Weights of a small transformer language model: 11.6M parameters, rotary positions.
MLP neurons of a small language model. Each row is named by its layer, matrix (up: input weights) and neuron, and shows model dimensions 128-255. Each number is 128 + 24 x the weight over its row's rms, rounded and kept within 0 to 255. Numbers have three digits each.
A block is one neuron, or neurons of one layer that tend to fire together. After each block is what it responds to, as a language model described it from the Wikipedia text at the highest values.

L6.up988:123168126115161162100136171143114113110114113107135128123150130123132116145112105120120115145142094137153092097161109118123113179105136116168124152104140150143122131160112179149153109147110175132097165119097140126111164144112100129116080142095160144094145174119128123137097133156122095129131141126130128166124140131188144139135149107149118093119154095157121109124135099121148108187123
Description: Main verb inflections. Fires on the main verb of a clause right after its subject, mostly the -ed/-d ending (finished, closed, declined) or forms like came, made, announced, did.

L2.up87:164108143116108129114153136175146109146161177111139149090127164072134118116115130135157122124122124137108133146132113142136120161109133147159137101161117087112108104205086125160143117088185149169161111131144165136104147087084119126110073180128129140140116128126124118181104124118139114093122113142129122133141101131095146109106128133093133145134122120098155154117154122134146166119105
L2.up192:126128184142124122115136134134141122143142113131119161165100100182118122157152155133131113143105124127138087178158154136099132137127127149110131146146140093092150152123120125135134140104127126153119138114172105132104146134126096157113121132096098098154075103121120119148130140096120102092133148165070116125079168150128111168165097128127088118110145116076143126081125137175127142160084
L2.up260:116139132146098130114154150087118137144121128151109127112146145118116104129090170149106150093110093125125124132140118108098149128090150110133121147149081095129147124123116144132122161127156141112112162160148161143107113148132112156146115132120149109106138136115092102155140132074127109131109191134156107060142134102129093121159102126142099127073150094130099134125118113123121137167107
L2.up261:146128090127135157128132141111110126178115106130141105109180137112122153107151123116141109125123125154142135109127149193092095138115128081136146117143162133118131131126114141101140136098166148097154146174120106103125107187095133128134148117149115156131153114152153109144116102134122170123133140118168090127096074176120152135159157131093123137146135119146088145138087149142139095153127
L2.up298:136121086138156109146133133116120062143110153134130129131100140169163116077153110123154116152123137144140181150102121138113161160089089147128101150127100106133153103104167133113131157146087141136112144138138112123144128125147118132130132118106075169138130113130158114124114065118110102111109134102054099158123168125103077148120150159151106122135154148144145073101136171118092139112119
L2.up681:140111121102120097107110134161133113151108108107092086090125117132113124141124115130079139137108107108144090100111131149130103131125150128114126127102147068099109150104129125149125121083147153138096163164148128072124179139129119142122136158152149162137130143141159158209092100145116157130119167123050170155155106120147136123148137081143165079120162132136137082137096145105136120103123
L2.up774:142143122141121127118123164099125103125158135103118122112109122132137104142147129149098104126078127157147133107106112123072111153125137163098137175145105116084144128149123142120136126131167137112105121124125160129128145142072065120107151093102102144138066118113113124211083114063146091138134149112121130167114116158109113127115156080130095134164125138120149103164137112132112090140098
L2.up968:164128121136121137112117126146094104092139136158127117163113158129111142132134149121130095120116145157142173109119115216092130137160131134080130158136134140159136096111114130143145134141154175129118104126144152147124119161098110107141138103079131110139128122149119110098145113084137123101124099132115145141097101134095133133143116186103075122108136125096134163101099116138043128118115
Description: Mid-word subword fragments. Short word pieces inside words split into several tokens, often ed, red, con, as in F-ed-eration, E-con-omy, F-red, fail-ed, help-ed; less often prefixes like inter, trans, up.

L11.up112:122129121151072135132110115118113090097166140124105089158119162153142158123106141124126104125172087134119109137147105161127141139138105161137099123110136130124125136115117102157120157119124145113181103093158118129159146142142148132094109097133110103109125151124107127105116123133158132163135127117100075127124106135135101110126158175140113105182109116137128114077148103169088112139129
L11.up221:143140125122144159114136155136129136117144139155072144124118102134110124144106148137172131106137106103118098123120165109173144106211124117121107108122093084136098106109092146125135081147122186067107124169132114154126098155145145128118150151099123118104112159159119083160124129147162144114144125133139095100118130140149114130159158166144151125092155133148123096113082100119130124120138
L11.up292:154131120146114179134112117139113148153099156182142158116184128129142142120096115136146123150112128151072127116148116129103122133125135141110120160095161122149112164159126134083078158127130124146112104101158095122130127126124106101139082168092136101119116144115128128121126103154120174114118137150106088129084100153128120091117158191129157149144153122144092148098110137164109118164111
L11.up354:142132174147154127112150111161151090132144153134152135117090076127146146153125156183123075124119148094083173122114144169120124115095139116086184130149131123149127131112113103129160141126172152077136114112116157178120127118146089107119122135133167128134124133122114158094113102094112126108111116095130118063133182115114107150091146169118126133116094156110097141086141133124110100062085
L11.up555:095131118152143176125122117104136154105120170180076090152155131106120090110110112103116130160102126108122121114134104134122085154141128144088134106116125075163125129130116100132133123131166109104148109161153138090103124131127143116067122159107129091115157140095103129145146136127160168123084098178072156104110111169105123138100171175180117125126128127133085161096145087142116158116125
L11.up714:162137144154117138136125133118107145131148161143094118107141138106157154119120140166087121141113159096105131165109146131103092154134148111064133123106126165176118109083135145131116156116148137123144138092119115138158135125110109192125175123147073119115149119093117127138142115097163072121124124143086122112140173147149136104132130120174157108129123111138147089101140151158133183170178
L11.up891:138128156099096147123133140120112105123064120147131137047132134152111129146133150097069128119108161134133074117084115156114119135115122131145166167129118092167132116123138108089143132120115134109107131117178122137156129108098136117102110103131077143105153108096081087126137135083141132183128182140104150100132099125119170080164125150150132125132122122101121115107129132077068155163094
L11.up994:166173125113130133090138111134149158110101142149133093138176098103093141150161139126097115141115149135160117130146155113106136140118150143158110133146114138135153151120137117053082105143136115148114136137116109119121115152114120146111126155100109159074161130093115142120115133139142154119076108116105142094090101142093160140160135162145127111125090104162129138113130111119171121115098
Description: Year in dates. Year tokens finishing a date in narrative history text, often the last two digits after "19", e.g. in 19'38', April 1999, 2019.

L2.up11:112097126123154133117112156090115145169152100143139118118144129110125143107128133167087063154120126146142125112124089126115129105117135161120164138111087145108153192094144107119144121128148123119123135111166106138144123123120141144126127167095109106160147130142156110163130103108160135144099133131141127096134109130195147128140143123170158153123115138156128113117132094125131081111103
L2.up105:154135138165172134129130120148143115150081109098151127087153166147166156088125086167145089130135147119127129158156111112138112107137090158109134114141141116169168096095154139089142109120098143122142126131104157147146130164052107177191127127137152126122105173139136119123128092131119122119108131106060112116110132164143130130139134090132175134134121130144129116134136140123124151093135
L2.up111:136127169131086162155101140103143118110142113148102137103138144153118144136188107107142126125157088120141120115124139128148134081156146139098152077130133141110125137136173124100108090137091141127134124092126174097153133133118106162148163126142134178148095102136159145145139150122102076106107178131132147142125099162147088126089117100120128133082129120128072168138139144103145137178130
L2.up341:100093139158113126082162124098143124125123113090106139085163142134094134120116148127154098149159080101112147134099158115141105081142138131079138093146108141156159144120133176110150146099152144117081109158119148145121108149107143157091100099137153157116173084108104128107110097112144101155118130107091106112144132103137132138126147137163122109132122170146090112166146100134123116088104
L2.up399:117144162166120134110072141162154115131097107101117115133126128115139096140109130147120134170147132132111136124094133114116133169122080094143127094120109142128084092096118137119125140109103085105183112112109105110101103152117126134150078128113116102073090149082132161102150144106129113139135124120116117154110143099144149151106102133168156061117163110157141159149131140150124156090116
L2.up501:120153156154097135137127114086127117095098161118088163064140105172112161157104119107143128109148120112086156147128155126133146145171099121104181116105153158161125116155168113065156140133149131113151156176106130150143147141125116134150131071151084135134142139113160116153143104143122115119147094090103116163118108112116127150112128111136122100091154108141112132137141113126105156110095
L2.up573:136097158112112123100157129096110136136126133121107124131160150082106143160100157140136123111153137106108152160138116088167127135098107162080126134081166129104119113149117089132118147107144119076130133146095136122129114130141146198115157113157146126144132125113124139099138139121104134135103147127093148143104116150115119108151134133140144126084093179145104114150085133130117165128163
L2.up733:125138153157115070122143081120136170130101152112118129080140117172127145148122163123159115125109097113139138104081109183121111134121142134141154113102141123100116175096103125149069140109155106100132119146146134097126124142123089112086154121136158138070169093140137121124139127138110101140102150098122119087107123140159160128168103139160107115096135109123107081162133125126110169094121
Description: Mid-word fragments and field colons. Fires on word-internal pieces finishing or continuing a split word (clas-s, hy-d-rophobic, metho-d, Democra-t-s), and on colons after infobox field names like Class: and Authority:.

L2.up17:139123160099141099168120135116112135094085123113120078105140141125146135139108151073153142153133162099118141127133168139145115169165132130133107117137126130148130175162139143117137117133126175105127107146146138112134136145076115107123099051161134147101107135161115155137101156125100118123104118131106130145123133099099129120137103162144115145165118093139119098140115123102096120108130
L2.up246:139119120117144114143130116110132148114147092134131126088141149136164175143087160154167156125133147147115139093117133190154125165129131125100179149123123122158140115112113123121121101144089099095149153149163117124107112080139110154136162086123137139082129103135106127097105137131135101101134164119139101156089141110093081097112095093105130117119137063141143123147067088111129124154113
L2.up250:100090125136119102131096130138135112205135137126113132106096102131105092147136176104138138156144111143128140108125085099127150096120117137095122126100155133110124154143134129134100137128101073152139163142131140094126143134139117133148128112135079139062172136142085132124107136098121128147133124099118104154099137157122122149121146142135140106160162133092121097184187112181127153112139
L2.up508:097097129094121125128095127115121133124154106111106074078167134108150096122121117176125147130092129184108125103126144147119145138146120139121141134136149088138143154177121141057125130145123121114171105137137145106148141119104114096132126147144125088093161101116164129107091145094110152118142199136122140128142167146073114143157144102144145128145093106112164119118106146128132099096112
L2.up686:123129144116140164112141153133117147147164142118100132106134134100127151101148137159123137181061144120099104151125117125091107108139133165107127112112150120160117123157141149190132121101157135136101220123104117085149111130130144179153141091102112082121148153134126145098116081156094132139106163154091098139152146113119084147170125137104093138131108151126134149132126121108112121118129
L2.up753:143133136134179134172117131143126143152157106097115128109107121098122149178155147131155152141152108111147164158126131136149123125144141134108125119106120173145158165128111139133111155133095178131112125124144118142137097151141137205116118153086116152114065116143157134133147098172132131139138119095118130141119151127122117155147156129155133151121150124115138158147119111110159116158094
L2.up885:112164187138094126118104107140161159173115132125092042101133148154138157137129101112127114102128143133115115162092117196148116136099114164095139103123151069143088194124133121102151145132133145106131102120157129124148136151128109149141126114106129096120130059120136148150094125100100141090138136107120139144086143103108140137126178134134121082129105132065143137130118112121160115111081
L2.up1011:102132105114115122133095098135094067125120158108093106158133121113139115114136121123165135115145103163154161130139138182129147132113097133107144114158142136151104178131119163103128150122160115167150143124154119131147172121157113117082158162145137143181115089116082135167114135100097114130116095174126077121137111127106114133055108139102112111087099131122126084168107137136098135126113
Description: Mid-word subword fragments. Short word pieces (t, al, ot, li, o) early in a word split into several tokens, often names: F-al-klands, For-t Simcoe, s-at-ellite, Bo-li-via.

L6.up360:161111166129122154145118154112096110105115127131098161131135143143130131165120130145133142128159121137137136135119158147153116140064167098132115108134141160113116133141148087136143110094164083121159075108165113106116128141103152114076138115121128122091130133107159132096074070108107107110136118136126122107121166135114169108110152157115150109149131127121133128127126131140102174078106
Description: Mid-word subword fragments. Short fragments inside common words broken into odd pieces, like the ap in chapter, the b in Album, and the t in fortifications.

L11.up32:116107158125084123157172124153130121129117129124109114167092090128158095082119138128157138141098149097121123157116157108163150144124123094100131145119121110096074093151110143149112106101143110115168119145138116102134153125118091096086125140105096120105092105137109172142141122125101147160141164153090179145115067093094157115140105148092099168142146132143118124155138104147094096099136
L11.up58:146141128153139163114146155129110139157164138101166122119139101160131128165180103133172120114125074154114073108109150149112131120098101121130160127143159074114129094132134123123127131082124118181166131107140155150138096139118120108121154120110107121147122130153145145095129169088163112103112135122069130146108064137159158114150108127127133140172144141127135104143139116156151159091145
L11.up367:121173104138112151128127131145150189129184116090155155190115179147162100165164148172160138112113128131107116084125082129143171165150155126146143110142138152116114116122099086158108113093152130143145141131133103142113102124104165117128099092111126135124123096100126130128138124122097105158105086141077151126160115119115114122143110147151153111137133136183148126132127128130064099148122
L11.up399:138091117128104145167119111141116127142149133114158129159136129107123116152141116134143138143097160151106147128121121073173136110153129144176100106086139088114148107140075142155124112111095180120143122129172165082126128113110147122162147152156094112128130124144153170113123134134106133096147115119096120123101091124115157143141135111118110132130132148099136104146120134139082122132150
L11.up419:053147122117128119137187110127143169116153165086106109130117129131098142164137125160112145112153087123118125116113116125111147132174161134113115098132158111120113122109128123157102140156110151103183107127114102092110103111113124118139103099142145115100074127108136158098129119153094143101116090154091163120112127185120103128140090103133147121183117109130152096120146116153118109129100
L11.up542:102159124094105131141186175143097149128152155133177108113132126158091163164150120138144133113126165166135141112137135158107129111122080131148128144104120133158132118142102165144166098143132136098194161092154111095123141121125109107119114147163150145112079104105142167123132129093174129133148085115115101160154102122097185135102138112144114132175125091101109076101160125104126113134160
L11.up739:113177130121122180121148105094123132171132130085125118100099127134140132126160114163149119160144115144136106142100142134153126101113126167096116109131148124135148147107142173129104125134167184150126157126131129141162086122129120133150120120129159150095127125081117167090139131124083160137151142134087130180154125158079137141166187156144086151149140128127124114098150149174144150129173
L11.up1019:116131119105108124116150099121129124163188120147119096119105136091142126129178103153117143160092115139147085157131079156131137107093118123072111073127165113126138114127148123138120098179140143119166131084141122101074113122117118114147138098121138111092134147138152194086130162129166135092110142153108117143156106184120144137107147114144123147153137122122178082108125083108169130124143
Description: Adjectives and adjective stems. Adjectives or adjective-forming word endings, often right after a or the, such as small, large, various, northeast, genu-ine, simil-ar.

L6.up118:132127130121132134177169118143141128119131108121189113138127134106125128146104125153158149122168128115131126141142128126121126116126147173141170122117157125087106120159161147120104108131103105152144125120139158092101088136098141129122108092148088128116142134147090130131148194132129084105115158160148127116163163124125141082161155154155104127089161117125089145096145127209135130112102
Description: Dates: days and years. Day numbers and years that complete a date after a month or "in", such as January 10, 20 August 2008, in 2018, plus occasional "under" and name fragments.

L11.up215:102114142126139138142123170092094098122142077099091128126111159136137154122097108132112140127129160137133068157152131102112123067128122120140121134094161107147053122137113120115116106101138107164120130190088126150122111131124134169144132157111118153125126142161125117140101135111127140149096116147160163125131140115103146142142126151103145107149162146175108153121154134107099102122143
L11.up303:145106128133135127146090157101093135097070093128116174127098115127150143145102136123178126103151114161149115140073141082147149130141112155118130112146099102100105125144138134159168118156124143114095140145122138109072096104090095142142189143122106101122116120150096131113141120126119138123168142134128123141149118146089093108148116154123141081128119150110118113142180165150147173087124
L11.up349:113081114128121143121106191108162121140063121136161105101139111115130132123142122121098135114127163157102126156073131142093101104144125178133076155141124113113169153126122126090137103108117099144148165111148114165091142136161159114158146116092108112138162134166110158100093089138105144141153097134119142128125159114112102155140123092140148123111110128089104105128179129155111110096147
L11.up436:171144170164142100088128138083150147109135113103128117085140169089178152134106129111153137136169117137125129124109204112140108126128118131163133112141100155117129113094107128132125093165096134160148122140122166145140125110066113123137156175078114097136140108131145114088091159116096148140162161143163126116146130149185172112149144110075125115129124150135080155072088088127119171113128
L11.up597:127132099155097094084147119097155138103165100127129124091159123121150090116119126123143128118131128121147130137132130090085151106127135142118136086119149136153080094165129157141124119109156135177144099199128144151143129126116132099115128151177100143125156145098128170130138168144108159092080168134098199112103129128155130163144167117132145129140094100121119114105110135141105140135105
L11.up697:120124136081112147115154145166145130106120123159113121096122139155160167095094097113127145074081176122066097117154117105144141159145140171130101119119104123139054153154121165184109129095125102144121118169156131152134172107125130086118149160126143107137124120155130175128104139164069130161120146131143156185124139151120090112157130154136126120132100113132122130125094115188124127112147
L11.up859:092106117145142156126102137139113172132112096179112154117151129131135136115114140132156152099135126112090104133160127117102159146142127146156106118108148111085127147121090128099108125143160103152102129111125123135159163132138152120087142151100148100105130100162155122147149133134122141137098154121096136060144097107151074077114160156168127086102108158114111133115106117148134139100127
L11.up964:132156132109126127132112171121122137140143104171094144144127128172156159170130108106127098081097155100131142163102128138116131140130164138133097103130101143144129109181115078082118122121141115105118198129150116149104150123102174122150091121119091136147166128147123121134145179140117156148143149112131170095131144132123112161152154109097115139163114150094127132153155114136106157089121
Description: Word-initial "an" token. The token "an" or "An", whether the article or the start of a word (anonymous, any, anti-, Anita), plus scattered word fragments.

L2.up21:125121169141123094141139118136134138126107104134153152076139120168166124116145201129142113123112092076135144136169140171114114104149150147121137155139178096154123129082128139112160167105105134126100161149128160129132091164121133095112116121142169102101121121128164144122101168130123186156136133163105098101137136130144118158142130177138110105148118146109145138105130138158083125103102
L2.up99:098126129155133138179141114128134144125130140129114123156166113076129119133081121118130123134100110111174089109126121152100086147141181110087116119136155161136180092138157097089161137132139087137137157137117064112135102151129094127125128136122102132113122129185113155122131111117118126157096120140111148144100130123143134141144134133143128093141183138141110138120122095093134132154115
L2.up350:123124117123104126112118139131127155145120106148151132156134103171092150132132127140160095115117110171119121166147119085087133105112164166138129138116150082135123136123125110164146157120143108142104104108136168106133159122149124107169141106143147143117137165167106119152167111123131131102092174161098126116073137136140134153096143109146115129127117110122131158113155130106125169124111
L2.up352:122145137143145102140121140125147116128068151146179138091129095135126139159135092119129137153138153120091115100153130142148095101110072092134119150139147148162130097129117119116153121094120116118111153175108166168153142154111152127141135080112145159118161170186119120086138118134140141140073161223131117124080089104095114128146120147141092097144166103175103125136135136097099085120087
L2.up615:156145147128146125095137121132167141123121141154083131122124133157157078099121153097126123153129145096167123126119153148133113112116144134133096151105167118177102111127154146098113170118147146161102136136119158132119156141141087155117137088143140119127142082125097165130153130109124127142096103140092135132096098109135103129150174129157104136131140091127120091126150169105134129104122
L2.up704:095151184120152140103119145138163122126126135139115135153149119113161098135169123126101117143109128134119152150086141153111130155156142149129110122131162099137133114108145083136119147087087140149148139133132140129156152167172134187160102157099137160105108124133115144145115091120137140082127145145123134124118138132128107142155121115112116143129162123133126176110107111144089131156130
L2.up754:128145151093126165141110134126092127089100161139155141148129068139153141142113077116144113133139172136129121124118164180147100129119144106112175151092143156124122132141142121125134110155167145112129168128134114103161146135132090166082137147163134131111140092112129141178125150163102133114129152136177118137155151118095123062165133102148130126094132087116130152141107091126141096119100
L2.up918:156109137166122162126139116161096117128119121110113155128085117123116163143134173114143132093114117149156079139133105081090121132110110129143143145117139096115123098118108103102189137126120130159135088167143133151153110153137128151101109145145128116101130124121134139120118093151092195137098095135124133113105135119118117129127141181157121128154099095108152160080168108165137098113132
Description: Year digits, Republican. Fires on the final token of four-digit years (the 69 after 19, or a whole 2013) in dates and periods, and on the "an" ending "Republican" in election tables.